Weights of a small GPT-style language model, trained from scratch on English Wikipedia.
Size: 18 layers, vocabulary 4096.
Architecture: RMSNorm after each block, rotary positions, normalized queries and keys.
Training: a variant of Muon for these matrices, 953M tokens, 3634 steps.
MLP neurons of a small language model. Each row is named by its layer, matrix (down: output weights) and neuron, and shows model dimensions 0-95. Each number is 500 + 25 x the weight over its row's rms, rounded and kept within 0 to 999. Numbers have three digits each. A neuron's up and down rows have the sign that makes its largest values positive.
A block is one neuron, or neurons of one layer that tend to fire together. Before each block is what it responds to, as a language model described it from the Wikipedia text at the highest values.

Responds to: Capitalized name-initial tokens. Word-initial capitalized pieces that open a proper name or word, mostly "G" and first names in tables or lists, e.g. Scott, George, Gobert.
L3.down6:498460473495491529506518465488455548535492441465496500499485485543486505467510492491470501500497513454523527465499500518522478515490503525511526507531495499456525469538497503496508441504505472473522518513493516497493531479528490476508498492487476514491470478502499449513528484488504525524
L3.down33:533498480530452519490475529517469488492475510467496521556470505498541444526505527549469509452489480538491483526488485469488485505489504508504493480536490480473562496478524493463513530525520493543507464453518529507502516483458545462450506505500499518506519513510492533518480492486536490506
L3.down90:492481464524463480500467440503503468466495507475483514496483520523512515519525523552511497563506468496500518461521497463478510495475488475478497520540534504512530465480507526492530509489515514468475557486521511483519465490479526484503506456511508467480501484505485512500492514506511452508
L3.down178:532497531504561522475526470526520513487520500487497550523457468495525531504515468506502485495462524537467513507513506478480484515526522508469503493520503526442514519508518487534524546536504504468525531520508481495507475450495547507476504483510483506517535503496495543511520502489506509471
L3.down191:478480486476488509486488497473485490519525469445490511517511491511486477479530484549475572519470503495531489533551526471528508494470505493530516515539467496453547535522518557529483461526509470496506504517488485501467493504511559500462456464497490486524523497461510510540488478452562499523
L3.down201:474541468496474502569554552549504488513513483486475497503491510491478448498497521481566498519487481501518502538497484479506498472497510512530495496482545480458492531515500475520521486496479522493524460516511519500505471531460487527436454533499523475483485487476511472472488415507522462528
L3.down270:477492503500493518503510492505483470481491516500501485546481539566492491489452534481496489474496532489473530485477490515478517503479477511478518525565490495491512494438465521472479537467500553487485505507498483494486476466515510494498499511528475486510493487498458570532508484535454487562
L3.down372:483497475498514546463500515484490515519510502518514513514499467460477472541535513519512534500513473507510517566479505499499488525520509497477550522554499517543539478502520502528482521479481488467545499504453502497495501497496516494436474505486487453519489440474498513536495482445504485531
L3.down475:507500465443494523484467491470497493488487450476542527534505495466532535516478475518504474492511537481518479516466517521478476524468555518474519487524505536457510534464465514503505487501473497460513522519503522507543446509503504475462522497502508498514515521510470506512507535507488469547
L3.down480:537497463457454496488514475525504514512506495457525547530499491445479519460503568527508505491459481507579453480502482477525513504481488467510505523503494508488524502457487485509493465510489478475502525510517556535502491478491533501481508498496507534506483547514501512456516510488471503470
L3.down548:491439534501490513500520486469465512545550477511439525491507450515520503505526524474516518488488491485496498516444540484506501515484487470531445522501522486471504533492548496475495514506516561522527523527502507491500465514503545495479517508474460499480495523476526465492504517502484485502
L3.down570:486490508545482488514512447425515488495513467527507476474520440471489494491483505508497487510547528481487505525525530478487515506497523476522550485538505531495509562491523481495503479508470511532497543516471523487475500483513521520505497475528543486483462461501486487505451523510528496514
L3.down594:477525488490489471472500507467486516541500503455526523548532475497525530502513475518491502515494527499550475499495468470502517521467519487495500478486508480498524498464514534519506482481487502480471478457512470514507488499512540524480517501499522534514530498488507472516498447470535495481
L3.down617:484513506511507485495474471491495488481524477507491490542527492487516453494496519541514512497458451495476519480525490517477493545523453473524537483516501512509528489482486517539464492501448481511488508481464498519545538481482491493453551485505477495521537477492501525552498513507534505509
L3.down635:471547514471517506484523497523469519474508489476528500556477523519481492525509501529437551463466500511465539536502506489508498503503505518443483475547516483469531479483520481506493501515492464467528499473504465502524458449504535513491481504491478511510531490494472493520474473490492475490
L3.down658:501501485551455492466457538494453513511502515507487496511463517486495474539484551526497501528519497532497504482518487506512491513488464488525499515495534496476523518483543500513475501530567509513499521521515500508479504549528531517504508491501454485474465474513511487507526497480511469458

Responds to: Main verb after subject. Fires on the verb right after a sentence's subject, mostly forms of be (was, is, be after will/can/would) and sometimes made, became, got.
L4.down130:522479437468504461491486459527499507511531478496488480533480506512507491531529476477503497484483486470467541526535500513462503481529501535503466517480502479495506482491485445545541500493495480486500480454474493514505503483502552497508499500511518517539477441489484514502493508501517523499
L4.down156:512529465471516490513532529486453508496479501535489497513476514508479451506495482461525462500471536512513491492511499478528522520531517488472437486517524468538459487483506498494520506511542497495488475477521517481507488527445503530482496470506484497443455476492461502443495499520524493476
L4.down277:517498521490562476534473515503515475480527475530498541516520520497493518503514547504499490457503492491501495485473510497498509498465486492520479546464463514505497517528494496542545496463504527492516543440509543499515544513510499549532521515502508482482478474503533529498472518489513478474
L4.down408:523487540457511507485483462547499551483511489507512497518551528519528515514529498474485484500533520508430473497431512522540497525488498521492483543510527461536488422470505509493533458496499491493491482512497534533469497500527482473476517498489514498526536484458478469466491497530499472495

Responds to: Past participles and main verbs. Past participle or past-tense main verbs completing a predicate, mostly after was/were/been, such as made (up), used, suspended, received.
L4.down161:539521499494465509496495502515483501485430502510510552475501541552486485516527516494472537464519487461472488514526481515543540466501537463503452546494482500501497478518527509468489538474500512526497478478465505459487518508470486484520478516555495503490532495509497504477468509538493484463
L4.down317:514508527490499481520527478509538496481490501557536518479531496477517535522480514471505520492527497496525456457520486489474510490477511484469517514498521521518461524535489508513497505532475483503486505478528548543506452539481499520521475476495501506483449505488529510464466511467498508507
L4.down367:515470503522524486446494517517470488500498483530510486471472530517516457483494487541534548517530501478496511509469520489527497481485488490486513449424460514480507482491505477525473520519480523498497527515541496496546481507556466484509486543489466497487476499524508494468483508459497532524
L4.down656:470510457507526510512512515534501481473521485498468517468472484511515508471514466462454504505525502542498519499501473499551480500481517499569464533488528482484469454539511528509491524523493507450525528497529496509501473455482520502481485512510488565471487501510481488522524554529482519471

Responds to: Word-initial G fragment. Word-initial G/g pieces that start a longer word, especially gen in genre(s) and generation/generator, plus gifted, gallons, Greek, Grenade.
L4.down14:532549508508520520466523482487444462500520520499488527511491509498489464483492533494539472481535455450522448499527496486477477501530535515443494479499452485493519494449514492500506480503519505520475464520460531485527509508473522503526564448503450472512499505522564475503492532499526516519
L4.down27:526532461533491526479476511479503516459475502506483467474517489463491537473490461523473484488523475476526484499515504525507485538508487515496468519502511482526489495509502486505497487515514464482511480506493512504512513477477461529464532504529545446505492556486544486490502528503576494488
L4.down172:468540494448525465490475502457509478496525484543480545463501493527465475516515492535499499482483515493520528517504512528445490498511537478508500506532496462533545490461537512481495500503526477467521532510499513506499465467521485543467483494517500509541501500475464540496453560504490554487
L4.down265:520511502452456535488507498482525512490513458526498528509518500483496521502503501498482493518527530510512534471475517499504503538499487509533497482491494517485491433510503510538521476474484470506519518500512495495492500504500490488509471525511436521500577551490502477487491462435495484496

Responds to: Word-initial split fragments. First word-piece of a multi-token word, often a capitalized name or title start like Bar(on), Bar(celona), Ag(ency), cer(tain).
L3.down0:465514529530533503457476497522474492507472466520500531482472484493489476469494516503465474511504517488456499487526529437501519507483475511551452456467444507454481519472502504535494518506511487546542530471446459500530482492501506515510474506536503512477475490511504528518558450522518495477
L3.down22:493449446478497552540551489478490480493505474458476479480470506494485496504477528500493506513474462495495478485476525496524525538482479512526520505465485531475488524524448537492475476504464528468474455489494501533532502504548554459419456512500490523511507528469516493492511470479507512444
L3.down51:467484523521551494519524502532537461475490547495472482523487509501511502539519476478505538489497500546546521511530528519425485481502471478492509512494504559468464468483500500514476518514510469514512518429494499511496487497510500488491493511522535531498496502507522442518459475526517502512
L3.down74:460483481477485526474470528477518528510508549500498481488477484513535505502477501544444508504492519523512478481478497479493480525459486501535482469525532498513470495544516492529494504518471489500504492507522477534494540497474490499495532471512445489483487510510518448524478528522501473507
L3.down108:519471489465517529509484513544543494509491524487518481560525490497519491527488536473522492491497530482524470522508478504497510569495503552516497511505495531489562560485479489486486480522472444469502456485512489469488507470560497490542549500477523427504522492511478526493533498504539495491
L3.down152:496483455455483492462500532489451516504498554531500482510491533470491520544533571523505464496511494534509462487493515507502558510466429505474505483482518535538446519480493507504472483460514510459486495503471527484505501518497489486489480500536497512517516536484491486503507515501497501463
L3.down185:482524491517533528532506539500503487539515479500559517536485454508495481502500438485521505501528513501476535468454513497474492508502515533485530473523472519480516480512502502542474570543480527516477505506509483508478503486535499472470471493486492495418514520517481504476509487483513521485
L3.down188:427449491500514457491545461510528513478482499519511501482531537492510487497461532489463521545525485496501454483484501483499509496468492504492498504531529486476508506491441493485459500471483513536517487509534507533504474481520547480492501538470464493519478544501499472518537455504487531532
L3.down215:506555488486487521506510483496512497515560475458481489507509557473507500498475486539506465501468516474509489482508525504482510542509494481481494510521471499472476487537530463483481470499518467499511455513501454497489509493466464497484502470511502525520517493466517485525549499508484481486
L3.down283:447584466497462543452473512499491534531498466460502461520454491534550524471508479512494426511556473498511499483490517519500506562511506449514512491519487511517529476483475501516523525512501483527477506526493524466523460519495484480454485464545501474494519512496494513533476485490512518503
L3.down384:477477517493451477488547539505529524465465527464496466524471530541518568485513494573501472492501461534510481504487488534517467525486483516540484522503458492499526504496530482484512479543500534434504502575498522482487498469490492532499477496505504456557515509466466504537483498467511477477
L3.down462:490492463523472526455553512527519504530514504501531501532483473493497477508510479458491523489484470513455515504504481534493497447506512489541479512587503487466498534449484479508501482496523476494506486550510527505467480512550525511479488504526530500459468506487496461520512484469496521540
L3.down478:510514514415497504494457504511471515520500495458523514516519543476482498508497493484468507481455514480517515538493487449508468465480531512492502500500450482505528491491500512492516484481509516478519503486471506493538516481516509478484554473535486505526493467509533426485483535519521486479
L3.down479:480506510473514502508485512529473475491526509526505545515516478544544474519478518515484482507489469523489443531440494473490505450524469503471506520531510500479464468523476491491499477517479457508494530457422516475475510496497511495471522543487517494489510493527513491474475523539546489532
L3.down516:479466509496510475470547504506463511506488521471511466518517520485496548495504522462468514533488518486516507512454503504517504486492506487484483509583557498552512460509508519482560486510487488489506483505457459478472496495487494508522522516488543486515528525486500480530501466458458448532
L3.down619:508527487474517509501498538500542526506522501473565477514488464428520509526478474466493547462519500499509483543475496496513491504522480533501502453503476559548487518521528494519529500491483507489457479512541507469484528466527475484487531544488502500519522484507480487503489534513503488515

Responds to: Word-initial letter B. Single-letter B or b token opening a word split into pieces, mostly common nouns or names like b|acteria, b|ourgeoisie, B|ourdieu; occasionally Cl.
L4.down295:477499483523441496476463521496490512505486492488532488481478459515509476457474492502500494522495498464507484527498506501518494481505476486514496509466513512468496541500536520491507441523486459515488517469462469491435462522468499454465455506559464534489504499522492477496481461469466502489
L4.down523:502491503508510493479491469501464508509462502508471483522465465456519514492471527526536491505498492508503472528502482528528482496518508494558523460480482538536536568492493500497497481507490496531533489509477454474492483518483508487461502523527490515497474457507508444477519499503554502462
L4.down581:512485491505455506528475505499502508523521527519492494512493532501475503477501471472505481477523494503533499462497512492524462506471491479526471516488486521485489540473514442474521501497454494475490476503476456458472532512516501450481529563500520540480544501471491526533487473468512496493
L4.down678:515521458518500509506499459530501502451489480548483477534501514498523517418493471489519473453529510504503487483512481492502501493477539523478514516491528517424487515485496499500501486489495469477502508472520470463486484506523525482541550465515473486468513503519486476572471514472486494522

Responds to: Infobox list bullets. Line-initial hyphen bullets in flattened infobox key–value lists (after lines like "- Height: 18 m", "- Children: 4"), plus table-row pipes and occasional word pieces (Certific-ate, part-ner).
L4.down39:509454528492502482481479496503514479550535507552542539517500525478467512542497498477491528489465523472492537486499524505457498519505506460512494522557532498527498505495476479532438479506472490511527489522460474536501517502522501511498509469509486515490539481465504534509515493510517502498
L4.down252:477490499538492523475518485483479466493499555516506508461527477474514515489563488488439481462518526522450483466494480522517533474506509490472493492454483558496509478508485500526528470482528515520505473527502503524509504467487447478514485486459487473456536494462567482520535490483523470459
L4.down457:491525516502527535489517512516475499505503519472482506532459533460550514527512512524469480526523495496517480487495553461489517489525483480509507519456462468461479517468484478529530501468507529525508509536538538499478472471490449523491490507517517491525518473535490434514548593460521486552
L4.down559:532483462486503533472483510499509485531459541470476529502498500458457519532514509476497481497469485479478461504452457435504549511481477443545493483506528559510488478488542521529500474472495482524526499501513490503491488507504510478533473524491536497503514490495510507478537479491516521443

Responds to: Nationality and identity adjectives. Nationality or group adjectives and their suffix pieces, often after "a" or "the" before a profession: British, German, Bulg-arian, Commun-ist; also "se" in segments/sections.
L3.down12:470530501509519496531520484515507500469510481494463488501500497509499552485529503490488558525501502475499507514439498497555483543522527478486485508489503526487513502461523448481515434480473473529496532480472520515493496541523510477490479514490457458498544518510520536512525511458487492482
L3.down13:487485479465455538434480513484541483498445539506493539493516489465568509496518432493501491490529452500489473519469503504495485508529525497503515462474518495490518483511538478431533484504524468527490506507519500471487536499508533520510486515488458521501479495486495546509505474492529525469
L3.down67:546486529505518486515497525528517493518521535549505521474478493473494511471518523412490530537499457497495538494537518464491485491483468532507471466520501540490505463462470481491508573512481482477490465491479455495497544513502466496478495490468486524511478479531518521513552516511491472479
L3.down206:468493461516505539503473511541523451522562509467550542464507469447486495487508526540491546538503529482492475491463497448530513532489501474512506529501484530443517456491490494480492486478523511496498538502550500502479466511520484514507489475517473486501532491516524478525527480486462503458
L3.down304:483454499516514577541532501466500517491490537470528460495538552496469493515511491491472495528515477465495496525538497546489536476537492528508478471495507507522499491475493501502514494539499483512481529487522529546504502495506535510486499480514488529478501513518460469501510518488461495522
L3.down366:477466498507515501464518535549528494492484471505514502486516440537545468446513531515489501514502501499513449469453434486532540510451518497485509531509472513456496470493518480488502509425524498524486467509519481496489526498534517482519488523476463477497530484484499518530456512516510488474
L3.down458:528531489451476512514511566509518455516514480487516518476483506516566499508522405479463511566519517501512469469500472443481511497468473502466507493488478501505521499489480462505510481474483494497538484509531541490476485490458512513506523495562485472466522462499493514508531522476471501494
L3.down463:473493527491510534502474453508501533492501515501513502510484515515526481496521532498510483546470517507499457518512539499465493471465468477519515468521526496483541526513519494520511487552534505439486518515454514494480520480509528492496520531479471518475498472496478480493509515475521493527
L3.down526:434490478502512489493503531511498495509465531530510500522499473464511513505511467482487462473486493458472515528468466531539478486504477506493458471493518520488498520459522475506536536480500476519509496487457469473432480500482494474490482526504490495480506477507473523560509469522527477491
L3.down549:477540515554503484478521462555452499498528458543514537519522513499514492474558494471526484550511533505486454551495515457504520501484487505490476492491531533553558448500463481513511486477535485510483491487479491488529515530459495495495480491510451475470516464518538508517465462517504481526
L3.down567:502466471498508485516555520526515452473471511424494497504521518464523479502487489511517487494534511482456478491466498551532509491492485491505537483478519483484500506473530518511494501528476486516533487517496473492485490516531559535522441506520489509541506522536531525520446522489458468511
L3.down574:500492495463498516493491527449468484518516486490524487491499466532504490566558515547514488483483546517481487512500471488528503477500446482476522511532494460472508501496531496515517484484443482530554502531502528477483481519496493447519439471487578550463535500496489520521491523527519474504
L3.down593:554475513496515545482498487499524530496541497500498481491497501435515519495518504512500523511463491524476483511533492463518506514483495510530481485550517491485540531493485487483565539475540475472534500484485496495520489519481520533491485495467500501492522452517520537484459531517502477500
L3.down643:516523493564531481497507534534484472507474522482493491488493478520507467483489515505535469535485501529498483488548496513522526503489489469457525490552478512492506512504440473500500476457472498539484497512535512463504565482493427488504479524506504526452531489526505491480518485494495534518
L3.down647:491491512522537502493515481502521470529483521536492492444464460482528473518494506496491489542506497485502521543467478500541534494477506531514486546480474568496514466529456527499496496534537443529440498473559497486494497474470497478514480491482488473494526500499511518480482486478497471464
L3.down690:502468472448495500477507506453517500499525478479512519473526511446544463487525488551492495513538499492480489498453524517503508490500495483495495543499501509477521481475521518545508492507542533494549467502492526536474505501480499484526518492489513445474472487554496491476466477527476517561

Responds to: Nationality and country words. Nationality adjectives and country names or their first pieces, such as German, Roman(ia), British, United States, in tables and prose.
L4.down407:517466531543504493520516521487505531532517515518445514503523502514456487510507482451519516507489509464468484485525516477542471484477519485506564464470463571462488511508508492511540508513523495502527492477505503464527512552476501474511449503468501499534547479484490488472509472520494516512
L4.down462:492504511549537510465507506519488538499493511498492503530496510472508460530458484501467523501480557455538523493485499475459519480522488527532502488479481521474518448511526488481476519509498471477514499483482496508555500541531450477564489489522507502445509546503540510506476509493485494482
L4.down477:535508468533513513554542491457484506448521471470454495487487492521519457451516500474540510466490504556509484563523532488486437484512498548486479472539471491466493519497472466477475508526458551517488489489521486511516512495478515531544529444447490503543536515500500531501556473499496520505
L4.down582:497510473525483482448485474557507489485520496489503486506476521523495469542501480503506522493514489518490446538495446491542496540505511522535520514511551504500564489447506488501563502531522499470488468528497514514510491472466511519467464513447463449491476477511504476493517463480513513531

Responds to: Party and nationality adjectives. Political party words like Liberal, Republican and Conservative in election tables, plus nationality/region adjectives (British, Italian, Northern) and possessive 's in organization names.
L6.down21:523504544474496451507489483495519500500514459498510492489485487487500480482550495480490526466518513482536467461456520488506487532512507508522506529446529463513510477510457496509530529531513510473523477458506468514469479464474483511537478493477502511496527419483498535512474469530495485485

Responds to: Forms of "be". Forms of the verb be (was, is, be, were, been) as main verb or auxiliary after a subject or "to", e.g. "population was", "to be"; also "be"-initial word pieces and country names.
L3.down54:487507469469506465475481513449490501487482474486529531500505496487514442490536507490492521466538467482499535505522459517474488419532545489483486481548471475510493470503470515488508479531517536492492524510484565497533490499447483489500511524474473535486518489466480510526469499475507488485
L3.down73:524454490510485516479518482512496462502530465502516519514501480500492525543572501468480488521528510529525480474481490511523485466560496519578465467487507565497494508540496501484512535494509459544506474512503520526520493503499492510470505515505464491496500479523540514500530475459487485502
L3.down170:467468511472566465469490522486509544501503494501533515500498502496502497545525512492521494520494508534486478492476509528526548481503500453490492530528491484533534476539491475514515441542472512498549513510518522470493509541518512504498526531516489491506560459460527443521482487451485536504
L3.down231:477518527493520536519491521508517504510512469521476535485526526517484477488497543514509521504504499483477478517525486458506502508494547471481478492481512495470527548525503479492505531527526487485496524461489515468499481510461508518491493482516497509574553513494502457443469524503478517462
L3.down236:485501522511538495485522547521528538503510464495509487455474517495491511539498489511466489481433468452531494454501516506508529501486478467515504513506483465478494487517515517522465485558483541466575513507497531495501532492475500519511553521508548513514533494503501498491498515457474462484
L3.down350:487539548459501495482512539528500490524504478518528504496501541485499514498504487492538474482506487489479492485466440471467529496505482465468469499498486478488497499504524500511479478503455522470563483494562523498523491501503479492501494518493501504457497528504526503474513496471481516478
L3.down365:509485512510481491512534521508489478478469491521537522508503483496480470514533513483480469490517493496480494475532499501529498501507491497542439468481519523489507509538494513519483524537525505476517523487441511515454470461495508496488506438507492515480523459460481484499506473468519539494
L3.down401:498528535476535503493529538536511497547494504485489523502513504488511512509542500519553471508444523472481487505531468480475519487455488481501501500490514451481489525551501480500491467511465502495523535494508523501522577504466492521534487488526521474536527480474525475481478487535498499523
L3.down487:512534484527481475552521469532479468503542484491518498499493510476495500509514522505491521449492539504482503476489527506487508507483490513478532542523534471487522561567487465509498520504437528460524535488508438479490504452510498529529513524489471482482535497484532563458509535507510503468
L3.down504:571503500531495487502536546540487473523537520491546481520501501507514534566506526513478495474511524513491507496509485481508542516470502501463506506543504514489469534494476497506463547511458510455472489499516497507513494541493540499487498486496503532512558526524510482502492482450526522510
L3.down517:506546564514507512492474500489525491486484489527480466518503511494548506514556494529496543453492494491495518481501472440494492497529483464481507523488475502494538535520517486501514522509509494511514493454457532513470470509512526529510487551510499484491535475487499516512491520482532495478
L3.down584:540497520516533487553521491510513472503499445531500525491449507489468530493507512463507502476529448510493545456528499499525555491478534527480496527491468478479494498566466485478530491555450496490522513513521519466483511489469499498546502519499475502497463463496521529498489513539490525495
L3.down659:503470484507528510512549523499536534505530500540492495504510510480521530478535498528480515477489512508523477485489439487530524464450519487544488535511477527510467495470511453455449480493522507504511537485534535484505486544457519491490523497531491463531494472491536467483483502470508464485
L3.down682:511476489502503488507474496499470499495500513537449475471514476490510441529518526507485511491508528541511510490538486540488496518518492535480515528517487556495518533498505489454499504499482501477506500479550521481477505538508528511490481572453505493518549528483505550537486505473507550495
L3.down684:519548497503520516451522509481512471505438567509527469525485511537549486506512533471514515531499494520523489481458527564501503450536511514488488477493498571454522497499522512485492513531522490520480465484505511507495487474543479468536530447527514486496516471510490525494503491461491525514
L3.down694:515482503476542506475491507478488486486503503514545508517505525497482486486491474494458501486504482498470482500508507461536495484510490533480549528547492519526492502527506469524488511477516521478491517487450536519494484510514523475511514532588462512519532490482480460544478524482520528478

Responds to: Capitalized name-initial fragments. Short capitalized first word-pieces of a proper name or title, often after a title, comma or "of", as in Bus(iness), Har(vard), Car(ter), Par(amara).
L6.down148:515461476500518563469538484480507470492454518468443507509545477514514507480492470501488526479511485488515487497470496500506474501506537504490495539471500516489483499480537491511481503470496538491506453544479500504500482503525547526451534538398445497532539493471486468501513483479488490499

Responds to: Line-start list and table markers. Bullet dashes, table pipes and heading marks opening a new line in infoboxes, career lists and tables, such as "- Country:", "| Party |", "- 2019–".
L3.down24:498509487525475492505505491506479482497468542476464473458499519471497528477521508538516510520503527518536508476489460530525480447498521569479509494472476498498487547517449509499488489473485475526455505501510523495495474492509475519476489492507462532515486525506536473499566480465479484507
L3.down27:495516490451487525481483478494480513534460514458491517441463485485497496484526486451492488518474512519493515446473497501505497468483479484530478531488482489469501450536490512509557507514525488520468456517490511470503474521520480456511533495496499453568520458542482511495569480453544559535
L3.down42:499491510474490520544484491544507485539518526484506451461520475509506455521523456492482497481490512500475494546481483478481542521549502540510432510501516497492545480538525557501482496478528486479474479510537534499496459562484512548524499492484535509499501495509476509444497456529533543482
L3.down143:496518512511507505510529493516536515487532436532478503470485528485498487485528531552483485482514515507480508512503487500500473542535490489508574442497480520487492529486470504520495484504448475475515445517502471529472479490497512544503509485479513502517465502470487514491534515514556543487
L3.down157:508500501506461464505489475470500537524475516502484495497471518486487492498501464513524514510547501456486504520469481469519559477518466488516521462465460486485511480524495492482517497476509510520493473533519511496524482529484490528513526466488511439512530503543508511455518516486523543497
L3.down187:493497550491494502535506508557509501521520487544512452463500531531513477478472453517500497455478525481489485544464522473532479517494506552521470497494474525486521496583464529483510495484505453496468498460496504507496473501506518509496495517471512500486484513498486585465507462474505530504
L3.down194:504511563524511522476517497495517496512520458475540503519507495510489461492522495446491538500511530473462478507524507505547522507519499539516529453492495509509508491550506549494496497487491518472512458509503536502515498486503505527524518499514474525500492517500560487525507485517513514506
L3.down219:488500500493488518482495492497520493538481501496527529467529508538541494537514512516517496525520494504526523520500483511515513508530462495489490485499488477489460448533486480523505519477516481503455517501498506497477419471480458523485495467485481481485513536551505514470506498497537533518
L3.down295:513519515511479475535504497530464481451503509482501506491528501524472497503462495487478461506457480518511473480525510482525501509520463446496473496524477504500501484514466480482540523479455522512476499484499482531498549501533515508494488502494493478496481546516530479489483507548509532493
L3.down375:492533494501553488484498470506493473454511467505517462487513490497513510479449501503529512496503531501511514478518529514521525485463487528512528505476527519536493486517538474491481501465483471496485531477514530488508467483481468449513520525482466509437502519495500487539522524497466490494
L3.down394:496515476494516516494496459498475472481523561465575513440489515500516519533522520472492494546508476472502496548485506516501477515522496468537521472547502479481488494497499522517535528472439505451504536517510505536490490477517519464494500525531486439483549494504500459514492480494487497496
L3.down489:503503536510513495491540532480522545507473532484518552497466520506481505509509494451486489453502465471466464468450500479516474454490515534497546487528488490490535488553520514549535510500499466527509496531509495515484486502462485518449494483506510522506539475539450462492492533481508507504
L3.down541:499455488511491525522512497531504479494494514525516482487484500469497548560527502499511484502555459480504498504532505512489482451525515513546504461519558543515478499563497523524534486471451497542471515547522489490505528527489483504526505515522480522493521480469489512495521510536540486509
L3.down631:497532429504516514512529479499489509523456547465516504476501442499456481452496462467505471545498491506491492534503493496461527526497505493520512510478451545490480513496453481486536493486493473525521460482483502523471498485543522530485517510476496525453554534504519529500517497529505504561
L3.down639:491485494498475523511515504520474477512487476497502467476513538561504523523544492506532449514518500478455505519502512537508514511481508550523506473501477493482506452467519486492485454441463518466444516486485499474510489495562466470508476542470494568531460566534501470468505541513510444474
L3.down687:504539541506543501543469456540541510518492522512491504499504502509529507477502480552499514528503518487546475541479549525497497506531516498524482457465466495500485479515484499525501489526520492486515533474466501504528487532488501505484493538520467464553505544528478550527539523495496507534

Responds to: Table cell separators. Pipe characters between cells of flattened Wikipedia tables (election results, sports statistics, climate, track listings), mostly mid-row after numbers or headers.
L6.down556:516478500509484494506529441508545507505473469513486496516487477477510510573490495475470491539487469539489523516481553465533509515466492520504468503463481494537482533520491488533466512536529501540499537508468459474485475506462479509495470470493511504527502537490495490485499493461550478470

Responds to: Passive past participles. Past participles in passive use, often after was/be/were or in reduced clauses and followed by by/to/in, e.g. given, owned, generated.
L6.down452:451497484511522461480470522535477497462485499527496533466524500477459530495522537515518475449500540481529447515487549490511448453474499497529447499443497511454481510496500500475483487530514550458491508508529495468512509517493479508459522500541481489464527533517483499489515481505499510512

Responds to: Copula after subject. The verb "be" (is, was, are, were) right after a sentence's subject in encyclopedic descriptions, plus adverb endings like formerly or originally.
L6.down30:461547497509502519529541479456546482472530510486513535457475508498512546496527475504496508510482460485513469487490487486490468470490461471458494538489476478494502490475462494518471510475501477495508498478436529497479480454450500476507519494495513503532564490491526490482480484474506514496

Responds to: Split-off G/b word starts. Single letters g or G (sometimes b) split off as the first piece of a longer word, e.g. graphics, gallon, Gospels, Albion.
L6.down403:466517484496501532515502503498531496528504504508506511513505485493497529488513522518497467481535488505563452534487486490509516497481494475459481528479504514500466485489476505462500509476486484453488506504508502521530460502541499454503519455502507530528544498513506555449472507488474504542

Responds to: Main clause action verbs. Main verbs, mostly past tense or passive participles, right after a subject or was/were in narrative prose, e.g. changed, released, published, used.
L3.down100:442483496456522479482461462501475494466465478496465492479485508497490468472547546501472497505508487489498488507520490504521493511468529453543478517497515527489497479539530478544492501506513491488476489498474533488508505464512485492487496456498483521450495494528491485512484529546510524486
L3.down104:525486505492497491524527526450501513486483483543494417496482528511482512480542487474443510528517503474479536546506506530506480497517494502442505535502557527504504536540512471496507517508479517497502498498498516477508535511493501505465500497552496484502561464477491487534495503493469506479
L3.down142:486487492461480498501478518530484486542511466440532523479497490458487519499511479525448510499515458476508527504454485504465510501491444495446515539481532461549506487522508480487565522509472502458500519518470472481495511534503502490527522502498513494512549535454516487526449504484526484493
L3.down155:488506505517515498502487538550520527489517505514507493524486490498470501458521485501535483484545507504509519518496498518521510519484515513473478544459453486547531482511481431517497485471508517489533477506547522517535507545496462515498513434490499465538502446452469457538539564492533565501
L3.down207:479498514487509515535471522470522541461483513510506469491541539517473497502501493483476459438473507462506541459492511511514481514473484493498530490485498495499485485468504552460512513482510489495497495562491461501523502512510531476523506494473477494479490485513503475522531492503457505444
L3.down212:479502472428485500515523508539513485488511520490486485502512498507536500544502507498498512509514501465464496523481532520522503486479485487474539511553540542486481530531483507487502497504513512488457529471508451518455518451434509481481453471480467517501496499495499517503484482514479493495
L3.down244:482507526446497546477468494519465561506418524462496506540486461490441490516492515502456501514518456502486482513502511501509480513498526501508500521473508499477488488501524502492486537520515462517496543493519481478485514456487476501453529498544521508427446538521464496516506506489507551516
L3.down292:473528520535447461483507492470470481545520496496539504485431466467484480498525490493477488473520574503545435465499520428501497509466464506510493542502443510504496487502485510473512484512498477527462513504528503468522487518534501462505515525475517485489501507531510495524512535521478517441
L3.down339:496491444545470511470513534536506536489541484501480514538523506430509495512523504516493528479504473522503507478496500533517516520454549474485493543500466544509520476466509499547502528535454540496483533506505488497529496472560506450504487520473499522462519518491507520438522482524500528488
L3.down405:486532428497493505490478499503524523503505478467514474478506498499521535477543480489505515489465458517470523477495489510492523474486493528512516541464522506500512495497531463482562516477496530476521519497540511534492502502495488510489485492524497480512500480503491520494475516490505496526
L3.down422:517491483495490496480479498553431505474481533501459516484475471471510493542492509519514496457538475520538491508441471492490522497507538496493508539448453523476483471490520497526517494485496546500503512475532551514496474556476481457511508473472455523519467534466494522508497506480521526470
L3.down508:505477482515512493517501479509506505516500494526505483513445507497505480514566492513504485458531504493461564527522494459508528506476511474497495504491488510488504493517526515515517551506526458481555511482516502491524492516524477509501514507470463490470467495528495505504459511509491541506
L3.down563:497528505499516511492507511525485505491498511514507522501506554494500533556522521551475501534501490474464464500511479557480474549526490492525496532485492513494533454467511505481517477520479464505464453512516525477505527449534435503492515506481540490483526516475531466482468490505527507492
L3.down573:517455465524527522472496518523471509521489472494488501512476482540507512490526531522521497496537469533504511547475516475480501480486479509476496508535489535524532529543538474536488517503496514475517478506461479504468510502480489493478515530449529515504513472474482493546519527515517458484
L3.down645:500482458468488490474479474526473485505536539512577520521471493510478543507495491498495462522463532522502495540477536520517507505470495538518520555548492514513532465503472479485478496484521498500468494508500492502488496477515462482513548526514499495516498505525544513532508483489511452502
L3.down693:486497453501491464457486515499480485493504524500513472499475495478501512466515526499482531498523501490486480496511486526541453468501465452471493474438488493503463514531498510506526523502459513520479495494494474520510522532498532483488500502531531509581553511468483520507475507504523521459